MLP neurons of a small language model. Each row is named by its layer, matrix (down: output weights) and neuron, and shows model dimensions 16-207. Each number is 128 + 24 x the weight over its row's rms, rounded and kept within 0 to 255. Numbers have three digits each.
A block is one neuron, or neurons of one layer that tend to fire together. After each block is what it responds to, as a language model described it from the Wikipedia text at the highest values.

L2.down59:107065146136120127121121111117108153140130115134093156094111102130120126135129111096169119133112166170162067106119104150168136149130123104152135126144133142127125120173078152143160064173148163146115142157127092149098145123166083136159093126097155161132117127126114125128116156130119127119142129148098099112115114101125135130137153102146128124140106133133142113155110127099147152106118119090110143130146183145134130150152181127149170102144164139125119102142103080081120083159139171111144140117139133132091103108096119130083136079121137084159148135135167130083121118099197133068
L2.down150:070088162132116113141149135145125133101147098108133118127147134190143138163148088112090121107099077108141154117130135167153110156134162118136129136118108146108138090147101175144158127114162166121150152181134157085153059130125117137114108118106111124158092152132117126141152155166117104129169105140076126142114127085096114128131134133149095151132142180116106055120146180132128143158101123139119098090150133117143165112113100155155120111144128137116136139131130127082170089130130129112097106110109132126132084104149132169128119082120120110123132165089107148103150131116142145125
Indefinite article in biographies. The articles a and an after a preposition or verb in biographical and historical prose, as in "earning a master's", "After a spell", "as an office boy".

L6.down226:090107156135117120133140122162124113128143089157130128162124124185125135133093134106100117129146153158119106145151131132139107157144103086126121115157109142133110143133121121104091108171135145143107145086138112177151194105100141142155147095130164131136094131151142147149100111158125142138166142110160100101178136152121082144101157156127139114148123092046140143132136081123140144089132122138101069134109155117112146138102125101103117128128148124101095139099143097134182134122141153103127096138096130083113131113125150176163146148126107151145108112149119132163132168158149113142
L6.down298:153143104160099104150115153105148118122123146122130113110129137111182116110102143120117120137116153124161141116150115126155107134146131127156084130143132125151138134119134128123148139173103137108097136121117132144140122125105155141152169120110159131142140148142122080084100152133121142121134130124111125140113153104186148158126077175099095109152108107114098168137149182113088078139101103127101155148181156113090136128144122128158134111148169120116083099135102123076168135122161152109098137142145144131069136113092170115155151126111111096101153166123134122106121121170054125085
L6.down305:120108104141131136100114162126143165156139126147172136124123104135113092169115121204158147129115192132141135137124125101141148116155153139102129157105115113151113149073139115108089121130160126102128137077105122105122129157115132134131123082126101125086114139109101093151135164124145133114129087118160110148162137107135119144151109111123096129137150190129116130133155151148159144150135109132112151139145165075134090140166112148149162148143145140103103115151149122120139115156075132152142142163113100120136141113141138120157118092133086187182143094091121122111113137122080074069
L6.down321:160128147101155103119122100134176132088130090120121163147114160135135153084108088124107149107157141121130104128144117105155155110160113118133108107118130084117127157104132122110119145134133179111110134133117106138128117186151140157137128097108170136086152144152129145169119152118115104131120147153125125122132140111143141138124075128138147129140127122105102154129160102118130089114103140130134100103174099110122172112183133158125132143101134145126123156166102144109175127086147121132159169150151172189167120152103118132140099056113089116113148149138134130126077121149090135139
Mid-sentence prepositions. Prepositions and conjunctions starting a phrase mid-sentence or at paragraph start, mostly on, as, in, and, e.g. still in the, on the list.

L6.down301:100117127124117121082115073124133097128071135105153136137070102130165117190135099090127138143143135122135143155148183115138131129139112120128145093088111137127125095135112148081134097111092136148116140117130133156156135127133126072091121110123123112168079127120087127148143150171148133165149146124172119118134124098133154152077143135128139110107113117157184185146147126085134114144141134138147108137132133142141164151142152114136120094113116089122121141102127138158105130153109101108184104139123111106131154137109086139140172130135146131140151154130149139123053105129164141125
L6.down402:104135102135101133156140141134162133141083128095111151136131104132125099151132130093148111101117149105106123121108130134151122131130109126116139112138171120150109113152089136104138097114145134139098148105115094109116134104167175172100155115142139118124177079131136121123154145096132124104141150106151123108130157112130105153116124179156118127154098136169114143093125167086173084174106129132126148144127127143114130155145180153107060098157154140113139171105120172096141156111133142142145137133149112087113107105162193112102101131089139099092080124122102168123097128138089121146
L6.down407:118142133114146116131112119144152137133103136143118133127108138153129118125149109124146124110142113137129133123143102122171103127123167146132133137093133144121160094155165109132131119135126127114098122151159108120123130119159140139133123116130122164125129133112100122122077151123124143137137128143155137144109113109110102099119110139114143127106135154120109174130167126130145137148105137126136127118126104151117153116140148136130134087130133127145138139145181138129101144122108143144126126108123162125122122138139119151178138151096115126126139099113134136119154109104000123115
L6.down442:112125185134124132132126106163118102111084120125126113118127121137153133133100134073166113149140106110109160119085126154143096119161119188101115107105133124130143125157105138144129146132131165130139137151131158139116119127171144120104123079145152085121095168114114128107168144145127140091136124137139117143130100105149119193135139158125135122095124119119092142126123129141131065138103140118109152114134084111094104108135144170149140109116121107122127148126162157128134130108139160149135095138114188132105108123144087116128098140126142124142133150133146122127155110141026123171
Clause-ending commas. Commas closing a long main clause or noun phrase in expository prose, before continuations like and, which, but, while.

L4.down0:117084158157123130125130106123106116119124126121120156141104133166132135112116120151151140128095115163065135146110148080133109116142114146133137119142103136146105143142110133130128160120140144134116126122142148141139134133135163118084113151136095084138142097084144137145115136156110127108134149111169125109123136108145120044118123121133130103175121123124137157141110105094136093131165125120111155135120144108140146121119169161119078111133137186078174157144131103112093066128158100166143103112172116127128114127122117149160129168102144137145121132137130132093125121064021125137
L4.down33:139114144113145149121116115134152152082133136122127112112137129180164136108150126168115137153088145164113145116164112094158154116181130133127117124144148133130130122131113140141110161130177113104144127148126152149113091123130169165104160087140143083126141148130087122124123110151138126093106082127109147122176137119140135101128068101126123111122145084134113093142140114161127108139179113128166138115123122092080109117112137158150146148152144141121106132132166075113093093127145088142117135149145157158105112112135114140116180127150129131132095166134155145117105102108048111156
L4.down50:154152148105099160148134149126126132130122108124081078154150131140158138146138141117138102116100133117142145135150123143133100112128136118144147109106111116106140160137136146165112123159160117071130119124128127133147151141133108168096128135117138098145138111121107142095115156134138133105140162107157162152101118147107163126151173106109147096132131192097128145138139182162071145104123084132137134140145093112087119119161114134119135147142169164141168102152085103121097062092124107116144149112116127112102150126147136071083127084110117094128178159158126145119134143161071117178
L4.down73:124162114123122097170141150131106158162116151145126151134110118071125152164176138133079142137107095142082141091119103082128127105114130157122120097164121148133128155117143118115164132136124149112108167137144125141164169113112127119128136117113135127141157116130138079139090129147133138119144084145094125126155092154119140094108108196126180122136134155121115121125136080143136142123110133148164084152148140162136174129107096176135177080139154111150111120129149132146078082092107125110133138124131115122147077131085115145138142123128127131072163088122102148144155099149097147146
L4.down244:131113159123140140154147145130119119133149119147119127115093146156181148054140138123130112122123092130138130123207116072088112142140132155145135101120099139131169145141120129152107158133123165114137080140128182130145148136089126147127159112093157109149129128125117126145077115133132160171102123105107144113108127129158101137139076114099094139110127127127125157124173122165088160101140156129140133141118131128112148137119116114125112127122135095114139114130119109107133112116153132120096075136091147134147143143086106128174107095127133127114143177076157097112153107123050132142
L4.down333:154108168146108126144132121141120096143112107163164091144110128105134119081106132128129087158142132136148138092161125101113122125139136154119112129132096137138111108154130142114111148119118116088087097110107142103147163126102146099075159148144091107097101114130098088127154132107102099162115150136110111126130181152136125138116111101144114124125102128118123120143137134152143128094115152192133104152127138113120149159136132085136176118140184140104117136185160120099141145175145147084091098147152179147110149178106126101134144095131086183150105168116115159108084131094130110116
L4.down382:130110119141120113123139167153102090133139142129150120153139148084155152137142156119094109161155087135115094111122146102119127109104108105077106138114147128128167110108145128135140130128164141124092150121141097109129123135134113125104119104185122132107162153142140098165097141166118169100152145164131132144118101174109122112129110086144102105142159195149114122125121155131123153122106142122143114142168113110095131111099131152143170119141124122092099131136127086127060081086104144115151133130125168130169113141120120126117092125118099142130135166186096120099142105112172096107
L4.down443:167145138127139121143111148085112101152146149089109143121136149122106108117145092089166114101121132068134134157121110098139157111153153083182092154095120140148180121136110136151149165121134104090137111094134087120098145163135134174114163153154126114169168087116155135112119114118138167101143079087134151125129127115099158105135081128143135099086097108119119126130124117143126139146165125182108137152135135148111102120171129110145099142160129101147135169130143130087085141133154135145111136150157124153120102153144164108112113125117158092104176146158129117162146122125081100186
Head word awaiting its object. Final tokens of prepositions and verbs that take an object next, such as due to, regarding, describing, part of, participate in.

L2.down83:115147113129116152096147158115146127134156154079127127135144128126119108109060166141124115141123133162129093143128123106172117142142139158132150128111080187134119111155159142120115149163092162106115153157160126165097114133110132114145156083106139123187100080134149100121119139098147135123074123106118137113161116123165117146115151163132087169146159141129129136130145129131111122137138155103110162113105124125093108119129148106108138127145107135109120139142125111117142146148138113184182114139144134109123125129093094103114086073127144128091173116159154151124106122150181133133
L2.down305:138120088119112124148131136070118086178127088124132114128090097115110115159129083129118108093119152105175130091136159099135096088112146124136150135136140133131123127131168109149149163120112131112115119110132086191147112123140132123102145143122146115123109127111130159160111128113102091109116120114152127120144152141141147109082147153134126104098131105135114126166147163156153164116161107113122109105117146095115125177142179091153116165157106096122070128151111157152116093131164132119118143138079136102129140089110127074124159131091170150132128108110149138126156126139221156137
Preposition governed by preceding word. Prepositions fixed by the word just before them, in idioms like Bachelor of, accused of, participated in, died from, leading to; also some verb endings.

L2.down139:115065151132114139110115106140157105140139113115099176095132088120124116151150131096138129164098105101123129059184114132137104127123111098137126100160100168151117156135113151123152119136124153111106137128107159176165098114135135075126116113125135140129148122131109140153152120119144169142101165162130097107113130128125147145105142115130115108148124121110119151131118090138113129104132119119104151159118127165148163120171157104169142116140088159140123093119170141147103145131102089160109136144105139102112113119124132128139147153124111124099111168154117140111136115114237145128
L2.down271:149129149123113140078122153151137144112144153112130139183092120167128112142150153105144136128144083138134175119117126102126151152147105128156077104153130115130129154117107145138053130145173133151149148111121132104154150123140137100126066119115164119125108127117160173112109145094130143156122170147151117154146133131139135121099125101114085075080107094097117158141090109139122138091099118146058142098104110088166135124159101130122125144145139087101114113139123162128120167126137113152151141103128147147115103104108115127128133105130099123149143127124097130167104099141198149132
Closing punctuation after asides. Closing parentheses and commas that end a parenthetical or clause, strongest on ")" after birth years like "(born 1995)", also "(ISIL)" and "(GAA)".

L6.down125:110131114131069118090148143124166159125105119090095126138157139138160109139153120112184123135115132115107167146127146138076122114129148172160112108129108155152086110134114157115146126119114149124113061108097135147143102109134140115116129115169144138113138137153143092107137096147157187112142167142084141142142134112084144102152101103128130175157156139135108107124137094139163126170139077134096159144134105157145091107145163110109143141130106188152101124114125132095109143141138159115106135150094144176128137126132154135110096129164153140087131142133172091154141142095083155113
L6.down274:091120141117097119149099117132145135113180131146133147096136126139095145083159119108083137114105146090123129116111139133162134152136120151141158153110136127186154063141104117113137136165144193133129116133067100100140117148128125141113106158134117114148145129140124124133132150150135175124104110159156124136135131102098150130107142108140158121118116122152101101143144079120210124117097110140133124156136100095142133167104173127182105156129145102134156114151179108126116140140068087132153090097107096141146127142143126120120173185149096127118125098122160108081119118147073097143
L6.down343:138108101186099097130168103133122190101168157108150113172156099167111114133118128104130152140074117149108104135106149100170114138114157106180158149095135123151108138151070096111087134114168177128117169127112204114101136129115126115106126147128090162119114127104117122081113137142123089091115130132139131102152123101111157137111092122123094118169162103082136121152115109145157123149137172148120136122114111115144155154174153107091122162128170121116097151130127095115148150156150128126126105108117172126108150112144091148143132140122107127127114107131132129152113142152131142132
L6.down351:088135146125154143144133141131135087124119135121128147194128135140159135107138139126167156145110110119109093190164139157096115120142149082145105121176145177120121110127142133132122111105154132121144127119103079102106140169115135137115128158135118101135146089138133151092120095112141095097076082164099131110106119175085120128126128154171174114124120119119098119128081084067211131107115095154141117154122148166138127112128116159134131156098149076124195122121139164128136178132117127105136140095116116100138134117138109127120124159121098130137128099115156101145118151128114131152
Clause subject before verb. Tokens that end a subject and come right before its main verb, such as it, which, or a comma closing an appositive or relative clause ("it's", "which is", ", was").

L2.down145:103169114112114092149150113118116140177107177135146143148110120149104085127108134144140137113104144145113127168114134152104118139097150131111125110162129097154109131084133159131096158116139129119139115117143182167125148136121115140124093098124119137104156175125152091094099073144134130089124155118159111071154121157132102101153128100138116134114087126142103137154131127142143149163104114115128159156167142109126075137121125130129157156133089100132122118127105153122146168203122139116141104129100112129149142149112090124106108120147175166164145107122100119110162111117225119136
L2.down304:166141184139104131096153104137124094127098117114119167157101142140100098151112138125119145100067135123115150130113139105124135133166174068113134131117195161144133129071144119161116090166149123107124136098147115127133114128133112134114140137139161131119150123096131132131127096101121162094107126151120089121135153096175105109120154111115144135109095152131132129111105100132099133131080111161115130158079115120090111140088112100129109150147128143143163145134111154093123113179128138135134115108077118156117140151119094132120141158106134140110141138138118122175109098109248153141
Clause-introducing function words. Mainly "that" after announced or stated in news-style sentences, plus relative which or that after a comma, and "well" in "as well as".

L4.down34:173092109100159115088131109132160086182121127124135169127118135111150129167070112094134117112128140138121157086137154106122137133165104125178142106126111111147129130146173162120151135151080141120139173108103092115129119065153113149152169122136145126080118106123119128137178068084122123134158125163124140142159165170134135174136131121129133147136156125092104136119138138101114110130136136127162154107121149120104135118112120093149122098128147094052124138151155164105103123134096121134124161152122137133102138113169120100132105102148162116100116178155128140134118075174101145121
L4.down164:182074152161111116076120119145127112103127142170109119161129119149124195170164117125113150139122115200051118095095157141127137135155103103129169138149151148111126141114140088112091113131122114114121148144129133092136101107119109172126116120129109130101121168101136162135096125133119110154088130120156145118110090177155113149089125103130160128124123119139123168171128130118140111119198164129119126117142152144146115111132152107137093097145102133090112120180120131179124122118117112125145135160108100115149144098136078133100130147142122149125137119142126115126141148103120101109
L4.down229:168103092157094117133120118132149199150143118127079110133125137141095141105163095104101145132143115116076197108104107116126148147103126128138115118151154136156092134157155137118163154130121128149126154164104099171109117164123128152148129140127120102130123134129185150113088094143081129116093126118155127141174149111169131146149107138159115130148059138127108157159129116137113162111140167134136102095138096152078133112103125146101117140174116159106114156134158113102120121117134129098152119163101108084138083137122119173114121115117107133087149133103092120103115113136169130131
L4.down308:156134127175128111137144138128132133096112164139090124119103168147137110157118156126127110125101112127114117138136074149120121147155135143133124144118108151115081099149103139150135155104156158126104139107097175112120168145169087116126104158097146185096107119108156142149084151126146118098183100141131102154099104159128119131142127131124126106118169125113128174105101137122109148165141148136165142143063130093121100100142110144122171121080100108119104176145085125090180124146117134110125123153059120127133146150144133160142150119129140133124157121133168094108124093096104096122
L4.down338:134139143131075120146094145163128134143124130175093139139152130126112124159111140166117132151126145148070062113129149116133161144115151122115140163124121137110123128161113103091123137135057084133099148116142092153114157113140153183098162104125114117113123163121110162148145100165120098123115156140156154099110098179128135159148106128097137182128108112176101123143132145106088133116160115115145110099123170088107153137154132088113099118102141132103123140132086114158163141136125118135153167174156115149169084123115150150116106125132141124092148142122107100095147136106050112106
L4.down385:136144190107128114153089133144168122103152140113097155159134127111138103102162111144113126158179146168126123131090125127152151150149140148141101135140131139123159165157093144107133116146110103105133078113142113115116131131104141132124128152159082102134114120133162124163119165132106171127082121080153137162072073138148134158122120133124120154093120105139106121128095124118147115109153120117112153100143120146126104120128115142121092097136103094100083155143085172148151099116149167100121118143146124135160084145130157133149126093124149098124124096182099141111149091133077133156
L4.down392:119152142156079156138147126139125155123113130137125102145129132090138104118143134092115120145146134089120173116115145127131128127168142098123146087180153123130117124183138129127134083116135133094124117142160091106128117156124132149096128181086127108129145143118112137169101196166110116121146104089167150139169075108122111178117136139143091145093118168149118188140108147129141127153165139113148101115136088131114127178098156147137109112149125145113101115105160104168099124104154135111144115122142113138196083105115115102118108124085135099104160130146128151148106103086121058141
L4.down410:155128156149140095105128187141133085099149112087158096096173107112113051105142117117119143159147103095153144133114139078123100102167118165120128091128138108110125132146147119147146113084137141157123139138096092102128153079139136153099135107141165130164132132107130106095161186113101131109153158118134120140122099145122161137136099166148087129102157146139109150182085117103129136143125146164138148136135100113098156108153138107088167105158128134103142097117184125137139199137130136120135146147113114113122133128128103148128114133115132109139110162102126130141141141143111117098
Range and clause connectors. The word to between two years or numbers (from 1926 to 1933), plus commas, and, or, semicolons continuing a sentence after a noun phrase.

L4.down22:179105138139117133112116121103171112229109103122088171137172091156118121092140127107133129149147129155104125109110135119158135114119102142116132133149159107146090137179106133164189073140120164136098125101124145134100124130139103152170096079103125150142131116098101107119112139095178081133123104086145170143119118093133111112129156144144137130115130108161138108154090116119118134129126140104065129141137146138146135096149133112135146120085127124130109148106130130114138138153123169141154132182108134101142152136124134092092143092120094112147117153153136141161170126147139101173
L4.down68:110081144119135108158169134163115121157123132100174142152128119161164121171132112111103112137082138166118148107144122115159121123111114135156130110104111122126139131058074155148095134138159151131124159108131098095109083125174169112129092103131124128168151172135156130134135154134114117138127135130115150151138098126141092148134126117107056097120129115113106120162114164146131148147158126133139122114100118079122115138097132175112100123139106153099160148179120102123119114139113122143150138111114138086096182102123133095132158122104080146104125140092096136111132117116119145106
L4.down138:127197141118132122149085093111141156160106148133096142111077089122083120093155079106111126119147120103097122110108149146127129072109136100137137127150180121142122123147182105112150087170157086148108169140140094111065144121112149172132140102117095139113160149128156106135148125150107159138133137156131116147171128099138144135125135168130143154148136118120149092123114119145124118144141147136100111116125139151121133132141116122137113118132146119099170144136176107144124125110129069121113140138093166154116120149122096138132111123148084145162139114140163130136125143124124135106
L4.down183:141146120144135105105140110105114116109124155115099078141148128149150140126076167122108085159155099165172152138148124157082102113100124137118128098111139150104119138123110150140116115156094135124121116125139123138125152070149134072112053149085148129114137142151138126118109153135170168174166114126087143126082161109180137112145113134130115090108145090139122163115107107170147157138104140115114121157133124145103135159093107113103122079134113128096146144066109131124109150133162121123142096149155163129163101157147121133117119103094115154087107147122139127129159113096198161130
L4.down196:090121097165124134160134098153090144153147146142087096155145129116158115134145166125099100146127125152157151102146095162118113161168127132149153125129115160131092112114157145150112063118105107112101169131090155124141119132105112104099108118096099103148131134110164132129147152164095127088118111134144145138151130126111153111155097164149144129150114065106134170123107089140087113142149118146164085115141148127148151141110146118108182123173191135144155103140113062158122117120124143108105086111107088125117100126130129105129137111155150146109127119166142104096127102111095173115
L4.down256:109120115120142133073109113159137132129117110188122118118128126121114104132106135122144114134098129124104140135101118122150129125099116162159132136153117163088156152099088161132116077141131100162148114139127103103155141103129130126153133112080115074177161096128149112147117114115113113154161113148113169121143131081176086164118117164121153139092102128150126110152134116137127153166127124132151124059098132134132134138100149102099129122086138157126077118148140148100148113095124132150081167150162096123114083122118168158126141110139171105139126140139073128144148117100165186131
L4.down293:109105074053130123096136151121127149104101091134143134165134117111172149138117140142131125119154186125111125101133134171097095136161111129155165153131106104118157152084106126137130090145143127127096127104084118101145148101136183136121158109147128169082143086134086177106143128158124162088156108153109144151154125128132116127136088116171136111123157103140175140135120132133115116141100110126069125122178130110124168108102150126139150099197109164117122175148152134128144099105109131143105100148118124153120130113143164118131128140137145127075145150174126126091119145142123133102
L4.down412:098102143154110098122148128140191105138118109140105116086134149095104105126116163127196151138135134148137137085107153115089124140127120136124173110138117145094128101147130151124131115130126115146120141147116081153138085137130151138088129113101156125134163126131130135131170110110144143113107139119110083116125116116118108178177143127167147114097061109139145104100128110144115172128122105108120114127101160153142106140137137140180164137105075111103085126122183080143127112104121162152120139148139098142116146152128161113123088147097152122139173118124156090139125165094192158105
Word-initial "cl" fragments. Opening word pieces, mostly "cl", at the start of a split word, as in clashes, clocked, clause, clinched, Clippers, plus other fragments like "rec" in reconstruction.

L6.down54:177102190117143145147125119130128084134147100087165094135111112134146139119141115130141132141136137141147122128094136126124131115119122102131146142133104170121110113088129164135121107123118125079150130105126149123115119118162159082152093141139063157140147095133150137155170136159142115144149132109122116145172114163148058129095134135111119149147103116118115143154100101107171132198103139125115130091140100061131126112100138146148153146165117140146135121116175120130142127144129089134138129134162088139109151083127098137090140165163123122126135129132127131137118168122056116124
L6.down55:115148107110134104134080099155108094146099123089126106127106122139142103128071122139096123087128106136189166120130120123168159126108111145126172122108126112107129092130108136136111176105119152081096139105090119140096110088113151163135109178144105175138135151174144152107133098182128107105129148177097159158133124121124167187111123135140187126100177107135142140120102138097098084127144142129134115104122143122144127137108156130119156121102122131127137126138145128138140075124135098111127165124146089155150137143126127102130162117175116181138146116127126120138110177113059132141
L6.down58:091155135158106118128144130174140151150131136133090141092167149176138136158169128085111134119134128118185136132131111081084131121106118130108119116168109083114107107148145152109115060126170166164126137176093155114114176129126111142152147117137090129116135152087134127153114178148117108090127163113171122120126144106146148094107085129123125129127130086155080101151085169146139160150113126110137089138148147156128118141077129135158121119086116126113119157081133102132140116112144126150090107114101152103141099149111148116126113116176155144153109111142144130132125125132143117142
L6.down330:140131139101130179121169091140131155117185155115085105106121128101154127119109162092136162113168087126136146124139115102114113090173101123104086113148087111110143135072102149135125126096120169086163125108123136114105123093117113130152183161128099114119141129093139094114126130137138126124153132120086167105148134091119118094098104139106111139117145120138106084106108157130091146087137171123154169129123094150116122144140083132121108139098105149135157173105134121144157138147138203140121163136192144162090137165127120169130128094104151146124119139112170143128151102125171095131
Mid-word fragment pieces. Short word-piece fragments early inside a word split into many tokens, often just after a prefix or hyphen: un|l|ikely, short-|l|ived, c|or|respond, cl|onal.

L4.down18:136111142135102084110121104141150117120187144151119120226094144103159171118113109126103143111123136161104148127102108113120118112135127065112122111134127124122135110153142121135129148139091118110116137139128128114103167120127092158106130133179122080165117083092128119118079103143132120166188140126128112123142127153132089109131118140132122070129119133140132138145134134102172119137119123126115115139074146146129133132155179124130123141062124142137128130132109135115108101128136123159157112096149121134134172106126179131133130157133097141099121139168108094087073127151139163088
L4.down71:134169132098065167132127111138090165122106113124114104089136129120126129068137130098092127144158076118124145123157141143145112110156124128120107118132079137086124133134125164130167140180143128111118132151134125104150117108121148210131094128151130101132102166140095127077130163125120147132127143087165145133143108133124105128131134129089121146095144160132145166121138154128125097107126198111153155159126118153155132088155149124149101134085123133115139152104105106118149128097105110115104136102150146109130173140117147154094109133084171139107110088126170103143158119131140163116
L4.down157:124125120171125099163179133130089156144147060134113084162143125155103127120116135113085122126086147193144126110114137147122100087115139154093120103119103087131144157117111105172164136101126130134123146172118143184157155104141143169079132161131108088142122147130063131117121091156128144165145192176119131108111133150134136127128141120134144084120118106119140094128132101119128118145148110105107149092104142123153142128155161118175151127145112096151110071117128144100140108156142104115123120127127138115104131117095108137120139107124153119136095185134120133111169156165108149117
L4.down330:156125153128124133125133163136120154159119108111117154130118158095124141141119116109137171114109127155126117156142174118091123122118145156112092129049168172121155141116083118171175112158123147108099096163139162121111133130130126135060143104154125160124094118120109120118090145156136111115152145118123099136099127125114121112147139129132166137129175158141091118109113116104125106124138137085137146135124111122143100132080174093138104106138128148089155116160116111123141119117119136141138080127110141156164152141115135142112168142132125141119107174119144138073107104141056095152
L4.down351:081117154178079097122113099149078135159155128143111138110126106149139136095126110136081119141107133151181131152145111128146135175109134117081129143122130127162153142171115144124123119131130184120107129123101158090098127119145136116104113132111110147102123111083100139120157140138145128169132096117125144110160119153102119126167130111121126112117168151126173137168172128182100096121109122102179158103120128079130105135100142107180087084149127135127146148110145126158111121142151074137118116084126090142185126116134124129090144170132111151165117104097138145126148143146085081139
L4.down353:130145131124118131124142122103147135106106129084134092108077147078147108140131158097112124119116111128115135074141171156116115127156088163139140112147106097118150135176159155119127100170104154103161120124128164117148135074150100116114093097090101136180102127166108114116137133115162103109101131114121145140167129125139097117112114159126167131122114087093121141116131077108179125138133134125160144146113147159118146140081184145159148173110100144162176157138144090118157154117157115129102101143150131121119153126115155148106170151125108107178135150107103124131148061176182123125
L4.down388:128137098120088102084123083122123133130160075129133107113111096138110148081154147053104147119104109124144118168150126150097175159111159123149176109144115100131125135108114149129123154157158141132160078115139094101112131101128130149097102144126117145171163126096115130117135093141133148151123092110130133107152120144129123138132143135188130130176133145176104160144146105155119150146156107131155144153123132116109095134110139116134135133106107129095159125141109145100134109183117091082157099136085120126119130182160148104134100143119107170123141144110092114147056108124171117138
L4.down409:152120112148118105080119165144129132182146139122108151118131151146133111140130141147169157169114136112131138117092147084157120120138105090135174104115110138120151106078109132157131175121141175106111159139110133131095110129144107096102121136141101139161143148126132063119131143117116136099113171123169100124129129085127169129131121118167121124142137112205109111124091073135137141159152125144166100167095149117101172145131127183098079121148118136122129115122141162132093119110115121088120102121110103108132155167140139084123096131100162124096122172146139095118144078106128123115
Relative clause openers. Relative pronouns (which, that, who) right after a noun phrase or comma, opening a clause before its verb; also "it" subjects and infobox dashes.